MLP neurons of a small language model. Each row is named by its layer, matrix (gate and up: input weights; down: output weights) and neuron, and shows model dimensions 32-223. Each number is 500 + 40 x the weight over its row's rms, rounded and kept within 0 to 999. Numbers have three digits each. A neuron's up and down rows have the sign that makes its largest values positive.
After each neuron's rows, "fires after" lists the tokens most often just before its 100 highest values on Wikipedia text that the model never trained on.

L2.gate219:465453460490562461479492402489475459544473469468519595504505475500498485518498497455464453612529478542599460520440495544438545478523553516524551499435508544493496533515539553523511571485509429419412521453475407443452464514457484545538500522545516420547399458526507433498442492475480471529464483518528539489569510506500492486507464449585529520456509474493474534515548546468559475514522473453493501505522520407472543521509433516536533542486483492495520495489465458516506474558488540406474482525460453474471515506433509532522477550490539481569473481509479477442567475422513378528
L2.up219:559506454507553513466510516587532464519498471440504490518483435499448488523508446456477447528532435510517502480506531530548508529489501551458500490418533585600528492459458428460532570462431518493473489523475399422489467459533482493543493479571444420499488483552546518506510472563464515454513526439565503479470480474572449532460511526525480543419456500541527496457479471538525464508562483497535491471529511452507511529461468424449480448512464580505435495494465505510488482555519515483460488487451529524494529477470478499543506556561480442539455488478528506525484476483512421504
L2.down219:554480485463470609507533542503517571466478579526516483470460513468494494504466576497553495428496564473422524474526522479518461454479506504547414510514469530548491483464463487449471480529488544534566469545534583526552557482533516429493433461474503521444583589478414564464441458472509486467562548475534495479438475441507527527492553500505455449500510528438513493462479463522463495460481562511489501579480470557549444473508611440449426422497403479473496471503512543496488466408491466540498456541526576510527488451520444494503563414533471487512471505514525528513461493537544536461
fires after: "-", " (", "|", " New", ","

L4.gate505:448432529490511523553465430501493460564500519516530452482561582530515491462484521515506479521520478520525401508559478539509474445506536577429510582476520507469442541535492532497480511474489469489428558479503505471488530508485500455477540505474473554576508525478393423579447499506492530494457419535473508470493484592490558496494461463501513496589557467419510441562510534548476482439490445555506451548490495540496489456546514515493569530517550443553512485444540443492508533539550541489450472464509525487533476502467430478486528568553507560576544498507473492515479463453541413510
L4.up505:427459587554439500550567485536531417562471509475540507508511505534515521441508505509541457449541499537555432506565497519560516459522514553392549537455457487521486508533501534500467516544506530490455561464494512501409505506536500464475493524523495587498554451417471515563501474479554498486404506535552531474506421521462493541485437455563475497554544498424511464563480504552444535495515526496507471527503529463498457479459494468470545489517565513530495511497552494478503565574523526548475578494530483494446459481538477534528513496524506474526516456447426466503502429479548436457
L4.down505:518558469574472469466484511466505470473470548484417571524455425434523454586502486494483510514461544550551589488491510478422493566482481494526548559421454455494564518431539465488534527514430488437478485477491509559506507483449501597498510485521486483460427522477543562455582559459505505529487527515556497563530460453513449555542502502466488537396474518562481519479483534392496480511502568438482513422524493470490497499500415507505448497521472537494463483523499509485506516450534405488527542473447522490535564519531542537547564531537458488430521455477531500492483534527452567448
fires after: " (", "(", "\n", "-", " \""

L2.gate376:521517471520497497573541444583469521523439511537471515469490607506536530471481533452469496465441525528506434462495533470422516518509552504483473559520520497529465480475522510490507547519482518497466514476455485483414491525495440556428540543544454490525474447521488460495487499506489514454498436496555511498565494490519421511528510470478481541559539477484495474497524515476553483548463530442463517488401508483553527460478495462619523507549537511473557422497535423554503527527514521528456500498539446502552565583408453541560465524469504507502553451451581416525502536467541434544
L2.up376:463506541491484490559443466513477514455486518482466471482495507515489506557533457462476529445508505556536467485520525481381486474500517490484487457497544530479513542497476475473534483515468431453470523458463557562467559484453482505496521485525503516507514463533441512515496503467446540523466511511444459473517495504502492468525386511502438495473500519477491451578427473466544587497536479523494451420396476523564487489413477433514466413453513501416562460579468484513443545489463490480454457498455511484498451497424468493511473405464471512544459461573498567457547438481477560531
L2.down376:394515499502473494446445532473530492453564476477472517504501398456511511526510471554576514516517527498481574504482530496561541439479449531531499483450469478481571550539504492487428483479535492520605466497501572533534487475556541483575431478495510472434546571482582491497508564472550476475480481495446591523437496455481535530469467555523533463515453543552463538496480496478520467469532594482501527553590495560479467516507506508444468538429567497511431565482497523426457463468469534530568522490497539471459446421565602490441495511536540530511488561535481572535483465512456544483
fires after: " (", "\n\n", "\n", " \"", " |"

L7.gate507:501478454480447491481490472509426466534453512498472569516482426511493496532566452504495503518557490496493493492521505520536612512414452506465521569511483459510471489488510519526548486372494468467511464492503527477506520601492506504530441515527486487438551400480503429553491489538585450543511506484525523487484454562483501518497513502425484520472480530430614530534527468526568486519480502531538495502504462510508579448487558438465421490386574534459585507489486567540519428503477440503420488501509464464541434478548549508527518483615456433456542467470530462496480465532496499564
L7.up507:478485533534501495552534488499482468469497462476502466535505569518495447444433517573521458515425496576505432503492485473489531418491531484442546571479446496499580514515478491545501505484497452492482494449555446516537514487543489502510475547482593558498472460468463468498601469538401563513507549508492503481479458558493481551508550480489447496455508518511547467575518497549437522435550466569439617494448551538489497491512490483531486470551502516579559513561526496445539464517502527467453443510387508480472508471534495556500449518450573459465508464569500531527567406470466470466
L7.down507:487518452514486533482473495561529510479550515522515496473517550577553567518540462452468495466570481444492539461494512547538489594520514477505355469512587520527475484480514477564492473494500500532541432551480596464461551553470506436505505518494510452593514512523462508437455516477536459468472505479478538514495528555493548459485482510527507474518496486569472536460475528467543498545504542441485429526554507368503476462448629524541499518447486466402471495452519481575506540495470527523552504464523513477434472525577512507502537505537471534471553553456530453479469560524519482482
fires after: ".", "\n\n", " (", " \"", "\n", "\""

L4.gate610:542522460517452488467423531476501476485519467463413454481497536470464489555504449583489511426519444514544532487442542451531463500446536514522530485530525467442488447460490442498496530491532513492504445467490529537533518506471524469477511478512462454487527550470541593456517509501493544480568485558454514492480488519531498467556520500460609494496403492459459478483468421511486534595468563467488513464534483528487457483443523468411488517510528445541420569496541558474514565504424447542574546610448449496435523473531454427474501390510542546522438505485527488475515456486483455429
L4.up610:454531511492451425481519509525461562524472517542459518509522537514538547553476501491490518496499485512487538433484539586502563523532512510510423507484543555509527564490512456521495495518454452495550483504578581479471495559532556504519469473554498473520535504546516481562632469530434498441482433532539548483490554540418438487476560454513534498467553444526571557494441570474459496520503511517487439452482503576428498506445522419511451535456586536492492501510503480492410499408499515560536445516559554489543460502562561507604469490511516488473558499439461461453476425539555526508
L4.down610:566498400505546503549544436475551436503521461453531548464578502524475389485502510520542460476471476507501472546496426432477421504479454541488565519509478476510509451502475519522461513472533539499441489476431464528523558471475468492482484538496515547492416522474482574420379493480522554535571521444528467498521438529591476494479519544472519596541459537505489368505508447499521469490510436478507539547505498491522458535494490559459535447470441501510512499480518529483596509561500418469467517520445440523465563491462445472445554494507488532534427503555560470502522546472460500463
fires after: ".", ",", "agan"

L6.gate661:449546463471467514511470472557506500534508525487542530481499549525542543527510536432460490507559470550468446439493501496473482429528498448558490449452462541482516525442480474505450483448526439573481501551493468483496516506494509543416428550480552515521487529529517565468493423520547532577586504486552556448539445482505508444451427510519464474508480500560517492518481512471463462499498439518514546496497554483493526471449498524498479544542453516504552535434485488444537483564488618501509542471549481484462568557474546512461399531428429466554519476535482550437502479492447504555
L6.up661:494466529519445570416473498488500521503529403479500525504531490542495532530560499436489509493467421439497484377442494475502486493561492539520476476530521540581522476475507519604491500470521495488482504512548525493468427529540460502518464431575419572498452549372556436502440519461526505522529531474486526508446480525474438469466458486521452473526522493512470479386549453476459504539561494466524493457503522477470522480448477513464556536491522533474481478487499529517537530499470474539524485543515487567502437440515486528541514565465553440464461482520501545523486499509478530463
L6.down661:509518480474456546572523524558516435472499580491521445476528560407541470512461506591520489520618520515482532611548567548467495544486514483522478495482470476454453494475457477464467476521492523488501511405462553534487541422496514440455554496494539456521452423582485549471508514511475507499524462485561506527567492490516504549452474506484491539477529503480541548611460541553548479475487514545539515504474436441501508520508471429520476465457462474497525455487500484509552468463572483442514520437498540493565519461493517505409511405598492518481552545477558492469520512492528487492
fires after: "=", " =", " %", " Pld", " Pts"

L4.gate538:461466488523499465477551448462489463516505462529443491551524464530442537486508505550502513581402575511553428490538485555542559484484543488466521564517491464517505524486540543510500550463493495523475585475527444515393504493489525503513509537471540560500460446449552414461574527488485541515620426495598455538535491568546474496499570482542510529502528471536492549512584563473524501441563488535393538536487560428482536468486489466565533554447528497477525483460504485500531596511495494500418493529514416446515485546429509502499527538552524475524529517443462485534490518471494406578
L4.up538:534434495449507504521545473500461518505483508527400471534515432517447485490458514512489478603519584508578457492537485583541542471519546496509476519502480481411452532452509598494516506460539560493478509406514493476461538479471499531561557501427532505579506465499515467410495543444534535459566441493533511514539445514573517471520533509496516543484581523498441535500476560510571572399613540523457506547423544510495559448484462504486516581502492520501511435469522527441564533520506428521519492506495485485537481447443530503417497510569541501452535541475542470514486548549518412555
L4.down538:464527487522510454531582474521471549529465480550484506548495411465450516521564482558556537423517484507510472450496508486496504522493428484482534460529489466471526537552523522465559549476423523470590528438545512574563502450476555570538510510409561552510486492540550542539551476515491505526518530480521621492531565530506457464503480533461422537485431449606520384488451582499475477495469479497499584484484480435485506551497474469520465456501520476456481429508518520407489540470473569494531515442496475539471550476510501465517457449514473432495530495514496517541448492497472505548
fires after: " (", "'", "\n\n", " \"", "\n", "Le"

L4.gate307:512430492463483462478523524550529463508472486545489545517526450543512560519523468575508500570492529401474556476408475530539523551442544447455523498481576467526446496501499438527543498494524480477516446508530466519459496480485484478479522494482480504531470574504447523467431510420549533478481445480524504547542486453539544511464550478454513515532500382534513590468502438488557425485540453447468510512462450451542419489471467440526576516442511514437433534506450525463497472471575585498540422539503475529514518527470493492527515521530483421493493524471474432510494517560502516482
L4.up307:490508537517455523499506451518520536498526486530491513547475510499527453533452469502514496507435494555519429518494486470476471515525500581571532574536486502519467501491505496496512467493477432608524468496582502492530557455473485474449519524399576505443538523536524487539546403547477508489562505452468525442460502510455553567577599495468492468463565533553503482535447529506412491487565495502473451479489544560478590548484464537496498575533541499560560501472531468526443511483456498476521489507468433434504507564419447529418439488390486561495500494514498468483436438441530441445
L4.down307:480470453409505486492510487522528472509465523548526495496462510514479548476492467491521498602538515373505557478476460495555512520459529473431452481478502477504469517525476473515560512505533469472506481545450476420458520484499433483561554548511416419504527539500415544483434565378580552519508453551531509523500471526509492497427479487420459505518470447519489603423584469473468488493452421458481548500465521452525501449505490470522577503431509483482478554518424534426516526480567561544488476527531497530532499541505465443573512579553469408481548489449479460536488564572527535568
fires after: "\n"

L7.gate91:513490509464519439483549532486583533495463479563524528491573497509482482509518517459511515504461486504545439516418543562451501501481498511541516510522521493445468496488557529535519574512515492547442509520460501536440512470544518528519515491498529485494444484522471475430409481495510486533438532487533515453601502542551466519491523474458476553440476463486482513479507482438534520466542486394464536539571509449492548447484464465529503473497481520509480467507492489455471500521532540483537499443410501482539539571475552492520401508436384447497455462551505547545520487531506509523
L7.up91:574462454475436518485521462451498500474445508533449508528490506495478452507509480512496522534461524554447514535399505568474453515550575497484466534462428514458513516501381443546513510545531477583466465465503589505472513531529546542493497480502552515475472486473508579527488508493554488489470509507497486532539493496538525446444558474448492521512504455530475561510503409445479580472527513541451529570483458549462501476456493499576387507412489478556511470464490564433387460558445519498517532515476442415518443464571492535542454451513483527538477496583536435525501472534549476472
L7.down91:506483456543500520477544528471509484581509472513506473510492481467552503488457503525583543585528449484477466574523571488515502533549560546521482517460508473544522629463487442539557494514556431525479519564481470480471478407481520507562457539531425488534542516528467484508520521482454481533531521537434517454539480492489400605557487486490469548524480446536546518500462543487509495500507504557483532499506536484513517483493574489521506483532510494508475532543462478472423515435465510513567486538517458479511480470445467549449512526529475494494487483421538538513428455484526524572
fires after: "=", ".", "In", " was"

L6.gate518:550495523528433525446444496455493549458510464419535526469625497576423473513503528503514480489459491459446420502444494419539535420467501501467497513470476480530512470474466462517484546501484482444528496521436498488466511473526457557518442445562440479435558505522466513480499464531569452584463524512463565527404510485522478420557496424495518557469565565521501502583489522523572483450484424474597525497531534509448452500522482603524520479459542550498485487525558511481527468470503554539464511485472561497503510513466478524485511536452463463500490401456467506481465480482528544468
L6.up518:514550495509491528470463475562521589512392482460471545467553523528477429544545468463504422506512477464470492482430552467552501474539486523447464482553447482571500453475432377444508528518588530489526445459468501469508484461568460404481506472580444439520537502536509489454477483504448472564521493474529563540479533489491511477470493472505560525447604538521461545549464446527434482501529519502515511497545456501532466485473520569467446506422480542543482490526500445566432541485471538565477462524511496465522460514495491493489503505489528487498527481575508482506513472505558577514
L6.down518:503492441556532510493563577499497488488505579560515471512457465526507514468500511551537485491522470482561472541543500488426542521486429519607550501489490549515567557540481536480447446499492479488472528532531449517465547507528510485490518548533551463499550528482473485523571497566494547542524500509481485515527449528490533509595529492519482475512484447431521524424540462402491517491446507524523508549478498466458489484506634408565507389510439475508495490540459585420447521561465508404499516522561515473415561458512539512412465431456498533562545501445479505516505479515466462525
fires after: "=", " v", " cons"

L2.gate643:497543542505555527500539469541514437525477536485519527478547588490459560536465513540507519567495528478528468473522477466532558536463491488505530560377514526532565494519474527522531526503533541505551466507464423426505488486529459544558500535518553494544460495495525390475496564508436432453486520473575496502515451516500496510425549563477519513515488448437485538571543524492511467484454546489498522567504549443451528495556484535488487501460453557580580493510484467504457468554474414571498367476507465511458483544470460463511512476558514480491570546551492486529528566515458418536
L2.up643:525462472420568508592554487496488498479500466510561566494498554501500443455513504462522460457452542512537475424489452545545486475538549540495432499590541506460415467521541450475504486495411499499548526526472542461475489525514492514495477482535571508523506441572461526559488416509455523507525448448523446532545473536575492531526454479560488428469563527544503506539549511512535559476489458535489541518478539581525452457447555503566475502459526480438553507452572502586543536462574502528514537474460524456534463528554538480500471508504514534503585480551520376506461459450585514491
L2.down643:440509448490485512555480500535528515509504547491538487534529536499414488514507507436464453510512444511532508446545550472553483527508489505457438494489489528493514570516522451535489495501495501475492421538476519428549506494481564515439439456508515536514540488519537524517491543478446427437462450464488485433487490551499584515473402497426499509478472494471544535609485506445487583470442532479530498484462533464468489459526497574566460483485468555487502497492598541517486513445468516506517456560465458413458554559412463478571450507548498571438563466502464417490520453502500559499
fires after: " (", "(", "-", "{", " \"", "."

L2.gate3:455433544457503420556552453546508465455464529512526480497546524475499469502521548488508550473476522499548549494552512512456484505578571483400537524468515530477539527498456498519516526467519467515442530522509470471415551510498545549519531489540569446545484477514508504519589545496432440451556409446492449509592502530556514554497534543512489489451579485530461538520532562501555434455468437554487533483471513516516491510527516523545526520521536530483524524475501481459522492501453507548480547403507439516571522580458486513549507572541479455482547455578572448501412455467493460490
L2.up3:495453531478457481498511488568490431498464480454512491523456501533479452556520491522490542460501457515503487482598507511487520489513526473466501508518497518499519459544492504546514536470528406517459553491570483486429534480466516519495527484539630506564541464473497470547589531471451505510556388465490482472531512534546553484469501540505471493424566536462473486499467561582576479456450482505552569506480531525477529455503537462527571490562572530453513543477510500495531498556489529471522523394479488509511511559466558548536474589471505497519512493535517450517468440463451483423
L2.down3:502508460516519501462438537465547517457503505484455502470470440518525527506486431515507457502560429482436409554474460555483555498467476561514453455520510458457485475514574479394399471499485536526494481450449601563573485463455512440512513441503462493486492540485442512479440496472552465468513572552459584448419590485503485417426449512442527526552465504473511491489430438441513544530575528433505473505559422517508473493517512478445526521512508499529469482535481457502498475495479490515501477552535536448438471484522518449459537485519510537560476521499466476483544536496478587523
fires after: " (", " \""

L6.gate446:541562555498520526499561555510505483485487500532522486514555530504500414414573487530448440502490519469470469416462451484493525489539497443487520493490544560499482536545464512520546479486462464480588480527652489556472560574546413457461441509473538530435526552468535548535486397470567500464521443417524502474523527478520451467543507472505462471528500491497506506506435501443462456515480525470479497546545483472539442505577504512487538531471595498455552532447524520485483489590463513549551543476543436507572492505480459551513488514497513454441572494488474471455487561518433577524
L6.up446:506542523547496541516528503525519538485506484488460459459542494513478475445477451534475518565428523489530455496500468531574484479442442464494451492474552538522471573510496531460494559457472572532559525522475488477518498508439480437533550484481562510445534531499519495482539502497516528472519532521560512493453544437451516485496522528571489530529525508525477456585486522446522469445478462468520483523472507497481474524519495485394588600494483529570507515523456431470498472575514487526551407568547508530528462502430515510508522469474529536500426512503433476432480538502480535466
L6.down446:472451480502494466511508487499461428523419476530590590525484452536486489542527492507474557459500473410546552472478487493449488528549503495540499497511500511477447438492454440513537477519535451507493444495518529591554471427511471495477458515495567479519488484524513546530423497439539513477460455461428473523528447511491507478484571535478539527486515513514489567387499478564424543468533496572535500484587573504503511474484518520579479387521532497471566473468500523462505475473461487505571545393522472500521503521502479503552429556484501437470509524453535466495496496489561485538
fires after: "\n", "out"

L6.gate258:582469482423431486528565488431585475517494519515493568514506483527510440515508470517482577474503456508489477518559525529513502457468469475534512530465487496542439504517466492507576484464519460493474487428465469525592495523465493490499547492522449475495502435513464597596598443527506505556531505528520418544518406496474451565551468516484472564424531531481536430535456462531451523384520498584517513465506509457510607433458485456545414510572525494519568545510516553496539482506471473451483522456434446445421475462497479537481547417435481500429463523530478508582465471511480477519
L6.up258:526479552445543572465543508498556512491508453514502554475504507578478508467524525489447480518546488501482432544466496535478484497458544531427470454435454480533483455520512552564517493537527464514500463493455537477532568540479466451503580523480463495519487433531521526466499555483589491530542487528528527544495449536562518489486487426491413441583452506498502473500483431513525520487492465539534450537493472417512537471447490596567475528537549530471527502502497517404493587510489600500508617475507457408550486529511495571508498498450446467441475428598584456516535488453495473529
L6.down258:484541467575489501507452510494527415517498501463458449434500520492481494494484446540500508549478545524452519491495467414520530484571484538516470520484464484492503522500508513459532516546476509490455466482512478448526506358464540465437467498494508518570580515509445482556503538410491529462446521431474446516527509437543506516525429478455595527519522527474503477500492602457502500549524479430494559488458503547492387563562678469432605504497484413532496536506483442561498483500503467566523443490476536621525535499506529449508577465514574554483556486431469496472503516509477531483
fires after: "\"", " 978", " was", " 2007", "\n"

L7.gate69:521481433418530547492533459437538510508448550529512566509446537516472439486549461510527560495506519528480465505567455502439568509473511420460511525494530477512499491504522560533527532473511549421430478484497502504532546479538445480471497504484525496544576471486525506501543518460511485577530529516495525491537496543508483500518560526574506454488519527467489496565525445499460445468556469498490497487494461501488596524503508491546509529502429488454465501511468438440457451539523548538497482458472504438519410510457553563482477537378530414486472472550457438475550465488529500450
L7.up69:491556543507481533520466446538508543461518434431492463505524514524425487534507502529481497590572462538545547504450551499462549461521527453473539466529507459502514495480475488486529550414503510408531450462447521485498486504499522538499493571494575520569529499473474505466517540528497497501496543486500544478561539510516495514570494401538611441378457544458436532494522485474474461590520410514469477498520551470530502537458468558506507506569432435517419572521550525532487482486561516516480549489496488463435537466536514523466499429462498439497468504477514580528510520513471496450
L7.down69:494481467464517485501590534462460481538511522496441525518429504466523588529494515510481491447522491512470520517486513504535509585499495502522479548502449555465467487493476514468497447539552470581512535539470489519423475407445530523521507463564450485498525524536555430525508489572495458548459435496474526436470459405529527492454450526445427493513525501445477548469462518440565473511464533499455526470531486486475470463554540452523563397473520551574488494520538477439501520501488543466544506476529463548505475532547538497472518485525497567490530595469461426492429535515493417506
fires after: "\n", "-", "\n\n", ")", "1", "."

L2.gate338:522502497509451482464498442515510521492534500489483523446572498535543577435450498470464469525479544517477523509515543482541558400472498415524561537452437528516540490417512498451510555453467497432491498535483495533518466578537543509441468501508527465469362523484501500518503505367525454500490526509449430497529472477483545491474531452476531528478570460493497515531457494496524480568524456477479486479542540483513497510476374515460528489500538542488475515465535482566542487509500498439519472491477453502530567614461444482523521480571501437523499453532481556459488459527536487502
L2.up338:531521566498458479450507442510547491535487430490454450444528470582511556464500487519476477535478506526533534510504543490547572455442480407512560508468404503491566481448463500493527569451459436428500506545485477517532466563557511476458465488462520490506408476492483519515477502418536476527474498514433472482526452487507513495500471464468492550450524493503533490531465476498534465557557480538531503439513529543476530518501422546517479526499530528489513498526473511530531450554479553436556501512421442506457542569516506500517478484588518443523512473518509551456455489508497505515
L2.down338:486464491495532562514521537486472438485461503517544498542430509483457440548580506466536526508497492504518464530525473537435469617512522560510418464514556504482474508550495494541528438528548494564490510512502512465445563454494455505545459526488499524509609476487497518457528457571457558523523477502579536485458520540494464513514513590499456468515428541504523502440542507494476513425501520547536550507488491479532474480536618457524440523509490509492568483502506549455442518516482479534513551480521520490504434461541556518473457521425547563545536520448498429529514553484455453493
fires after: " \"", " (", "-", " res"

L4.gate41:531485493452479476519557491521535461473509510467548535427474522470547484429427514550527482511550530495506473550457496458482539578506514512460498533520515463516474505516551531511531526520463551468442552426512455489422517509422454537467487489460505498526444444569523522522519424460461532490503496496514530459640489532494488441470478516509437556509484501436492495596512531555638472471505520462439486510482452435541569445546492460499441473556439509459518517496523471525545506467553499529438497506447447452477499535504487472478484508422487525511474421561532459443481456496526477548
L4.up41:502453516485515471526509532539494460553481523460491535436425499468534467491496468533479467464583561514482524462502510458528520519481507518497551512536452472537471445528528478483525570572484483490455596458480511500420514493404453527448560441464483535496473485558467471509522399466504544538480448546516575476574502518517449501550535524517460528448474509452489548579485493566572489540502541492511533512473452473518560447524538402469501428510511533498452470448477537479571555496530539436466520527480467468484532562523534465449500483404511471495528469489520465434566406518512523543
L4.down41:407498495483530497484457489484441497510432489506469496476446502469449534578575460462424526500443522501500561448512563486491524459522505477504511470480488513464479493479501473490476528506569454537523511493460527512410542507532477498511496437563483486478587489487504465475505547512499469537504490449423452512488502513468495580563504465532610454488454535556487568459487449427425490548516508554551532455517535545447519542429619485487539507475527448564515450540460561504470500511442507440540592482556488510501492501521527515471493511532460458485516568414497502560543477533526549519
fires after: "\n\n", "\n", " ("

L6.gate142:469409558461489492517461515463486479481490515567576447523482462493424494470552478544575497515469477518476509467513395417436455472478503460500506462527464549474503540543544604479528506503490505485505509452551466494523543453459489545482486539466524518484479557430473482486485502389548437584394521511492528506478484569532529451497467433592466448485508526443442501474552503428429495475478552567496516519533479468485518522498455482528536552512445498537478497548489523528469434507505519525493496445504506530567505544530516500528460516450446507516533457528455480509564539514462558464
L6.up142:488504465475428535521410465484442514419485604468504455437502412536464492543469527482512427521517511446528540593462454478524517412549534502481508471458487482498553532515508616506429560554502537556491463479472573474507461509493470594525524493549515471438503549471508507443483527450567444463510474480495465487468489463473486496516506491541573440549529577532472511510453453430527414475497503520456453530507461538513522520491450542498505537476473477562524505470528421574513454507464483551483548560542528471423523540494514489479493561494434473487482502521545531500535488452531482542
L6.down142:499469487486475523511479564516417414418533467550544453581484479533416515484504478519501542523471546556487484506463416481506441464430448456559533510461469573523501553540421570539501505482540489488527554497553484495520562397486508457530451567428423460527493546498446446492458517488455455540464498521504486484513443495490544469499524540529419522456507505446467486457554532472427513484442520536515535453466466516480560418477443564524572552434446538493522546564457494507485469492514519488467428464521483552599543503563465487499539488548464559533537487488475475541572547516474530498
fires after: "\n\n", "  ", "\n", ".", " Title"

L2.gate666:492435503508502481508489475488392487509533464577525472588450522523512502452460475491446517525444486553509462564537528540479515488510460526489450475484466482527468476454477513431498509493459493518470577485555590459489492479511509486464473498512490504449475515531532515503481406472534537544564391552497528513488530484494472452421582463440497424562560500475549511550509494497472526502565530442533493559538493506498409504494446442477476563466536524538516444479545471444501578442510493464496562529521568404504500442537497485485467535505484450534564432474580486472460484453529543463
L2.up666:542456467518479502541520434563504516491449559451545559487530506472507534490474460506510465494552508494562529503548518498454502446479531484427493603540540555476484577535524497562498536510515477496586520496464422447403509487494496520505479440546497495507498448539463467541452526487517473451504508494484564493534408524545499528541453538478478508536486496502510566557532533539559518475496500478471518447452582557530516518517526549521525478449528515455516465513474543510626519483445472472461417465507449565549535559457519487437450494529480502482469451530446450495487492542525432470
L2.down666:507446532563488563510517527491454543507509513538434466521454451559535490542518483542440505536493494506566417426496555519478536509452472446438478545458476523553492504458424558484496592418566500499413493470588507498410446459518492492559559517565487513525532516485478457465472453486536518523454539508451472457461495561517403459443503460496492556566492509486528573467454610533493452470625542457504485534491567517522500487541514473417465507408514493554457505549455486461577525540518456458478451544455513505516484462488513498475538493563473416511500524466541562518462508462484508446
fires after: " \"", " (", "\n\n", "-", "\n", "\""

L7.gate667:475505515518461485470558411494530517536540482439493454502521557545463516415489558476505534524511455486598438510545476551463512462540517537409585484438561560509541596408537572503554532441503571452516506510487490485451441507495514579499508526524465522549503444548511422552519509507525569452442552510522445474496480447564526540569382475537526473431433493502509561470471481429475420506554486536476460513509571496528515542493444479516541437533544513458519496521451495545451476541528507487425473485519504516445494495434512510467533485539477500556473469455423559539521465453408514483
L7.up667:414486514566497537438502432473474513483545491475494523543526526542473564437457487535505570515528489532604449596466487550544495465482514467458437486489528516552510537414578556500479566436495554409474483481512408497480480567474532584522495474545470484512479500547530467480490519584463460463430556458491490475520547469518436497502477506590497485444542440507439481469493510494493456444477464570530443527513544543499544574453465531492557509494550505469489499474426456528507463541543497508474440486539474500477493492474476514498451529542458548534499462512503549522515553464407521502
L7.down667:508503425534461484493486528515486483458487501545489499457532490542569482559519489428485444527494573494454537453450538448513519559468474579494504545535494527459433475534479491495503473527500531558533459529409577514527564482564444473454482513543528547443561455468583517499502430431494546432575510521568497575478511568482542449470574527514496528529533462583535541507522495558588544448539514432468604471530482476523489463496569463452479558438497549564480497508517575452532498486485414550468492535462481525543505503512465477530516489482478473456507500525494474442485496495509504489
fires after: " |", "-", "|"

L7.gate504:444506523492482476480489474448502559498525452503474465526586584496512523432489502501446536514536477490540456451556531446506476443427418478476529454425475461523502550462525582456515525427479505420491497513530486453479472505538540459512476519475481495503481522537503522512467483547488484481446457493531538432474510525533494486528481518448526467444532529498477489511433468490528537479585520466587492521593582502455493501434456503491516534464509547511543582493435546482454461509512526443469495528429563419411467445423501522514559480566525407448530477503425542523512501542434499487
L7.up504:502505470493495525447503493471473510512470427488486459557496477510494441446428496474458485543527509506540439510570474489519545493508534472448468450403548512542475545470488556483574555477410444497497496527529497455473481527528520471506430535510478537518556508433533481490505403468464495493478502506548518524506449521578474517502526498537553433469549505482427539521521474508475443481570480523573450563503573444488540524490546488433498500460497522472481483501482544546489383536477434541501506510454548428461481491503565536532506511546468453539483402545444547458483527475479392499
L7.down504:490483458514506532517468473488517476484442520535525519409466519469505484559500552480510456497495521505500550485460551573515500501449493510552488570556461507458507447521488446527469510546459511549466471539482527550533476476458483492480521525580477499472508485497488499548488531416511548596560523501448492584484396490473502488450591493529531508548453535522597536500511503552570536428473564477444564434474442510581475498591621503532528508535511477499511481471549486453547547530468524509461541508581499583602485509526507457496491484485491509503498527511575472424494490486529451510
fires after: "|", " \"", "n", "{", " Pos", "L"

L4.gate546:527522475499513532502502510466484458585441453505470519514521440466514466446454490528526426487536454491510512499527463520504468453494528542529443518519518480527509469484447492456443453577430468493459412505453528447529518556520465524524516420580403518402481468492546556517508509487458535601447454470500476489481561531463445478475453511501495537481492481485486503506464482478498593559475537564546472471578471475570445563496537526500479473499491521455505491542507512557456516552544486476505513473515556422491467430520481527414523463544577484600476463497469505540533515394420461461
L4.up546:516525535460516542466542594545469467523483473490484498466529477482428530499499481440540465509461510509455579473473459502500506505519472515519441583514451534443525462479488442490564508469484510494446491523461443520513478532531485543486459564594517529452526492478409458542549522509589475444521488471498405509513484505443489515493538497490509519550520394442529500443531444474472472508469423505478521504506568519502512555514468469574457490490574426588539412538431439466422504514498429505476525492539480524548531466529459463578438489497468463476494493489465409520501493474461456493
L4.down546:496469471552505468542438508496497464440462471467441555602486483491596503515480523588454479545527473500515476464495528534441513529449534518519596463565500435557475538580467482501423513574533510527538474424541569507482547497446538460509536485452418477488423511522569564458504504481444568536513464553461534473569572530557473489455445506510503485495547567504444511563520465527484557534516530510507491526491426496477477450446429549425531482475462584459448537496540579513542478483484542480497514525427497516512464483484456504400534477491540535501468496548565545516506515442579512413
fires after: ".", " and", " In", ",", " in"